config = dict(
    n_layer=9,
    d_model=256,
    n_head=2,
    n_kv_head=2,
    head_dim=128,
    d_mlp=1024,
    vocab_size=2119,
    activation='tanh_gelu',
    norm='rmsnorm',
    norm_place='pre',
    norm_eps=1e-05,
    positions='learned',
    qk_norm=False,
    attn_scale=0.0884,
    bias='all',
    tie_embeddings=True,
    parallel_block=False,
    init='normal',
    init_std_qkv=0.0312,
    init_std_o=0.00738,
    init_std_up=0.0312,
    init_std_down=0.00738,
    optimizer='muon_variant',
    lr=0.0121,
    beta1=0.9,
    weight_decay=0.0055,
    lr_head=0.00462,
    grad_clip=2.0,
    warmup_steps=200,
    schedule='cos',
    final_lr_fraction=0.0,
    batch_tokens=[16384, 32768],
    seq_len=2048,
    doc_mask=True,
    train_tokens=250000000,
    steps=10705,
    dataset='wikipedia_en',
)
MLP neurons of a small language model. Each row is named by its layer, matrix (up: input weights; down: output weights) and neuron, and shows model dimensions 0-255. Each number is 500 + 40 x the weight over its row's rms, rounded and kept within 0 to 999. Numbers have three digits each.
Before each neuron's rows, "fires in" lists the words (lower case) most often at its 100 highest values on Wikipedia text that the model never trained on.

fires in: "first", "started", "released", "began", "most"
L2.up546:556496506490467462510530505505495519451463477513470542536517437526482454473451474502556458553554471487496521489545538401448493534519480469471543511468500455475556494541482411477525466466518512550502516511589550536495521481472502461498512524545478500535493514546465499493520487506539487529475536474458411597495482468512539561522461528462536453468512483499503494531491505512526481493518423527493490463467513438519474462542519530552489518506448512463504433529456480553511478383395476573530545547587459517532429611522538494521463498524485588493467605490594551541517516522559570547455515572489446507457438575468475490505491430415476447464491581511480512493506475548481399449487489563495535462450487508454449534513512496457489438505534485461480512549569529501533444514417496
L2.down546:504480550480431431501549536523438452511488509542485509499526452453559468451484450522523445564516533371494461496525497502511446572472533487440547474438480508433510495512492418458530452486503516527447473470534503474468470578478552508467526474468459523514492483560500433463515497442550450536473484505486459520401468529418467465578537535455590501525573481474496467520509524467483520460500459539538441495489519482520522430509548538518484544514513448454445468477506486558518465447567525551484511487577509544494381507493476450535525405459433554463496558519508511476503474504512476472455527526531485587466462524560573565483458423482467510408536571486535524476464568512499456537502484513542510529455471516487495499436566509497458499568477495506480525463507587487545495535453512

fires in: "as", "website", "population", "m"
L4.up939:491526481525512463446503447421478508408464609540493472479519467540467482533541531531534570506548487498446509423514531491486496459572520491582500539489535567470537493472414469502543479532538527456497451482418475472417472488581516425431369464490497496525487529473456487527497479551512463478450494495449530517487523502469469472496492491547480440471528500460509471466546482531561426550564539506484473533538541528532496461481568545492475478533558471578567485495509473446482505500544489490540448546460509563525452470496525421510526552504535460510469527464520494575466516451533504481483504515464495575511562543475455452499504472487512414475476484472545522580472562453470510491448477512503481456489505448356516543469537504609486455439436476474522445517457473501532497535506501
L4.down939:468564556529510425602463470392482485483495458462511523486536521480497507519538534531417464524560538537411461501529502503543486521549571524461466464485490477524543515481516471513504505517536491492467511490421487512497513508562491521442571457436561477519480518422467498506486520459458543549509462549499505523507536495534524525478443473570465516546458524548489502558516495530492519540505442529469442487488533524531441451515561517622466506476490463430549491529524490559471483504556451547505498526472441435492527502482557495460516542573462491419533452437518439544465470483501496512520485488507545541485469480456439489499497543473519464505490406377476431562536489526519502555414410478532556481536505559462493561447591494474433501511480438479485440488553451415496498480459502

fires in: "force", "age", "large", "george", "lodge", "source"
L2.up155:520530492515510476473531514477552490462497496472535475508478546527475458574544493479417562400532453514583424503545463458483478521514474516387569558501558512452589404466488540449498531477570547509565459506473511455496473477520532423479479558468546470520465531456529493494459496538507468537593528472462530516495462447470509534531431460494563476521471504422537442548491528476495453409525557480521555473544459478498466435521628409472490439508476465483520451525521505547490503461548441455467492471457536515522494556487454523485473456573401481512528545503484490522523436434536441456469527496534442497506552483475488514492501498548503543486436478474523459538446458505442482498492513494524526499485524502492469563490478502457577527536515435529459502461574474502506450423482487
L2.down155:484549482563499483461514505481497472451511489501450496502456515497468433516477491491487451385541513515496513523434577515511527508508534437433515523535467512473562460465587510484523498611542524582510423550477471544502486490520528495506459534475538556490453452464459534460496496513516450476488553428487483512486533491478457581498480444513466522537523586532474454507487559460515496459435506501392511507598468533481426524486518473480525439519489535514588503449550490523502513507507470464481517491469460533486568490438413530499427466553414440535494509468444441516466528411508447463564501516531472559535463542449499528500540525501513472485434448498509448505479447531566515598538485446562502518473480571465499468526563537413456517542492506519487518467548428462445503520461547

fires in: "born", "california", "grandfather", "morning", "father"
L2.up265:472473481469545474504471545454542515548511471491438508520498510542515532495638480521479527555500440507444585494464479470412497492489524452512487498461497443453496525559527457433555569421536488455490507487473543530500470521572479499477459576568472535441463512524457527537556532409456430574499465504396509496498565488536509456536521539496461462467522489447470552504482500480502522522485412496578474536487444535462523448444493442491456486498524448518508501515448453546512551497512515440572463478513499509472468533417541504517535511491537597517484467503466498516502509492457594594490509574500481479471541479530503505466505470508541455560474425532498482445528525473493599469471474512591466504449507474454496525519420474450485455466526398491517449445499559539507515462491500
L2.down265:497444523474585487549476546473499533549477441590562528467453504498458446479542471466464499553518498554495515463464473523483462468518510441525471490470457469513529472549475498430466555458539479455502461429504464514500481598524432495456511599511448458503514484499427540501602516471484508491501480466415488484503549475478469436544508468533404437514472489492470495484485469481487515453519428535516579535463459513491502527508507488438476514501553470554503480442514521542523539559521526487529503515541468470452471551503465495524490578484488513509565448526556401526511459414473511581499455536550470426461575499492542518429557526498524476596493438557544497471491507423466638513473488508506477533495506555525514515589494556500494512523500423490488490501421447538508479503477449

fires in: "as", "area", "at", "asian"
L4.up575:508515525542436465510472502425559587513486483546518503472559545567464489492525518483477526482591544493516535511528475504554459474490520451480433494453462510431547578573473455523512452482605503534487601466535409519403511496542476535521533470432451443455439465507503534513462480534444452509536503533527411551511526440508474524489541508501523514454561448502530473481522483475541513423486503439416584465502570526507488461475464491487509525543465536492489471478574468514538544475429535482532465508531474508499502468493542497514507458492463520499504432499514492514458503464571385424495536525483442460494524555492449497499483490454513556459495557447531454590485547468451530469516543466435534492449534462399511514451524478483493490478440509498542501474461548499501392478466502
L4.down575:436485521471489433433490423414518467548462503455494470563544563463524501471503468541469462487502585491540468485471563518577464526473482478457485475549530501470542495528491477501452461466477519455484517461492517497443491518515521458476449452451535489450446491449486455506457506492511524475471474454540484539489512421524509515478539511478503455495554555601534516461457489525455506425545514457453524447477518456575486561462531503499446526516501489512531512427530512480535527485414523494463497593421495527493549443453417477523589458496495491423487481547550490482467428431488467432463531500497507467507510564533493502608514494438534521497508560435485361524499460469588537454460572503528573534470500494421489548493516487385538488481509494521507502506492463454533484467464478

fires in: "also", "well", "york", "attended"
L2.up893:561455484514428525536526567527501581494511498451579495479539511436469579507468487492491555550546510519521525490510520492517483555444456467515531494469537465527449452517524519582545512476470615548432499447501497441536484466518487529524557488545445476551445489573533525412484487471497528467500533524535449530568607527489519562562508517484522533501570550470534525519507485453473499461432518463521464614511462511499491560541591533475564479479472477447541454486472569411559485502477496456462537459505544508515401510486507525425501537453465488503459486539621547440462451465441469502540481511516538582546464484483501503507521488521500477526449506478508507547524434535465565486442454475541485468490500511506506500378538520450497486519469503533542506484541529493497527454508466
L2.down893:512487422435499515551518525505488549508485491448462567491556524548506507514424477528507539489518495561529483511462496516514491518467473472511530512527520474606490487524495417518586479499492585531492530474542504408501529506531520572560499509556480471512445491540516544438463490417539494464511449542522481448454534532560523483481581583448553484534546499466464547505454509453518535506457519486470501544447505528562468522513569502482528478544500512472557494489457556487511479505510492506509457442524496509523507401475538461463521503443457445574514450491523475487462503424457445501588501504516456628566492479491519555508497502473525538518417473399509494487522492470497539421425484454529508445455514459530497527412532535421521459476529477480553573482556514409444566457462541

fires in: "the", "television", "single", "tv"
L2.up945:532502489479516477486540538493467474516457576483467447494518505493459522487527525497550570490499489518490538462460530531536553558450508508518579590541502545489514461479490515514531569492502594531494478512493412497574520436536526519518512496519508477491505518438516514511570427555460517519489501510453424473528482465507536548477468434450489579429493523549520547574571445509479444470499466488543476545539560474469445549511414487461495495568498487565491487455481470467508456476553492426435517536552519504506487506546541514430514525523514469494511538472525538574449550484532522422531473487547386509546477523549500470498524456453479495545450545458554548416528424495511386496539416544535490490467517524439443493569558469486455480474489437452566519516470511573550444515453468
L2.down945:546484480568567563423515552512505550404512507499469515436461508496463471533540508556481480491460522553506543494498523553543432501482491484530498438517511511511443469499459505506506366505499579459534533466499407573522445467496514442531513462402524482517534557526512452484542464522508518537551543542469447479487411476445511498537516451508446482515501476509524611535510539492466449550497466472526564537484473507469425525480460480460458541548502460517513517459508487537489474481482536453531519529517490548498508444532496553543473590477610482493510552515466489496455553416446439495521465443550416507460554444481545545461471451536547511492522459478445535482472498551579501436508457550515513546488448460469524487540530476448422515457472472466483485526483540524412487562523534

fires in: "more", "early", "time", "qualification", "not", "to"
L2.up547:450499434543467414461472515436527459500435474579508566513508509480531526460513460565488492518444536496495435495493529516412479521483573571523490561449552495535490504458476431542510455472516609503538510513538504450514491425508495446489538496492519442544472523475452475556488519507479499553506496512471457550490532550449452512502496496540523498505548408471436471494545527553517530442560471564530451527488505509395496471543544547511505478460486521531527525514435513523503506481558514489518476535476485522476546543470489504459518461511466477488498501451444462481522528547532584522509551455433508521522438455552567457536545506536480423528466521516522525518580471518515488478529443553537481521461431439605512446616500558503478471441458467588559445500483488478536442516428422
L2.down547:486515513558470463500545547444549524512455462508539472483492540472528554409514512489466515497438498505452506544525482511508496457501448463556513582521512477580539545514504474450525488561524581523528495562457482523488510519482464474477479578540486534591487495464480472472497587489560467488501497511434520559501557409490499541587472506464546559495458559497512515399521490571468531537521490556435438481470522519427556454556557444580457525499451523480499526489470530478491580537519505524492473486509502446384495577490476528486533588515475566497467465474529517517496469471475495575500459535487411552521435502562479516574492484462493507505475491520482561501556510563533538455495484499519581417517489524519569397473452523501459523521528488574465452440510505521461474464526514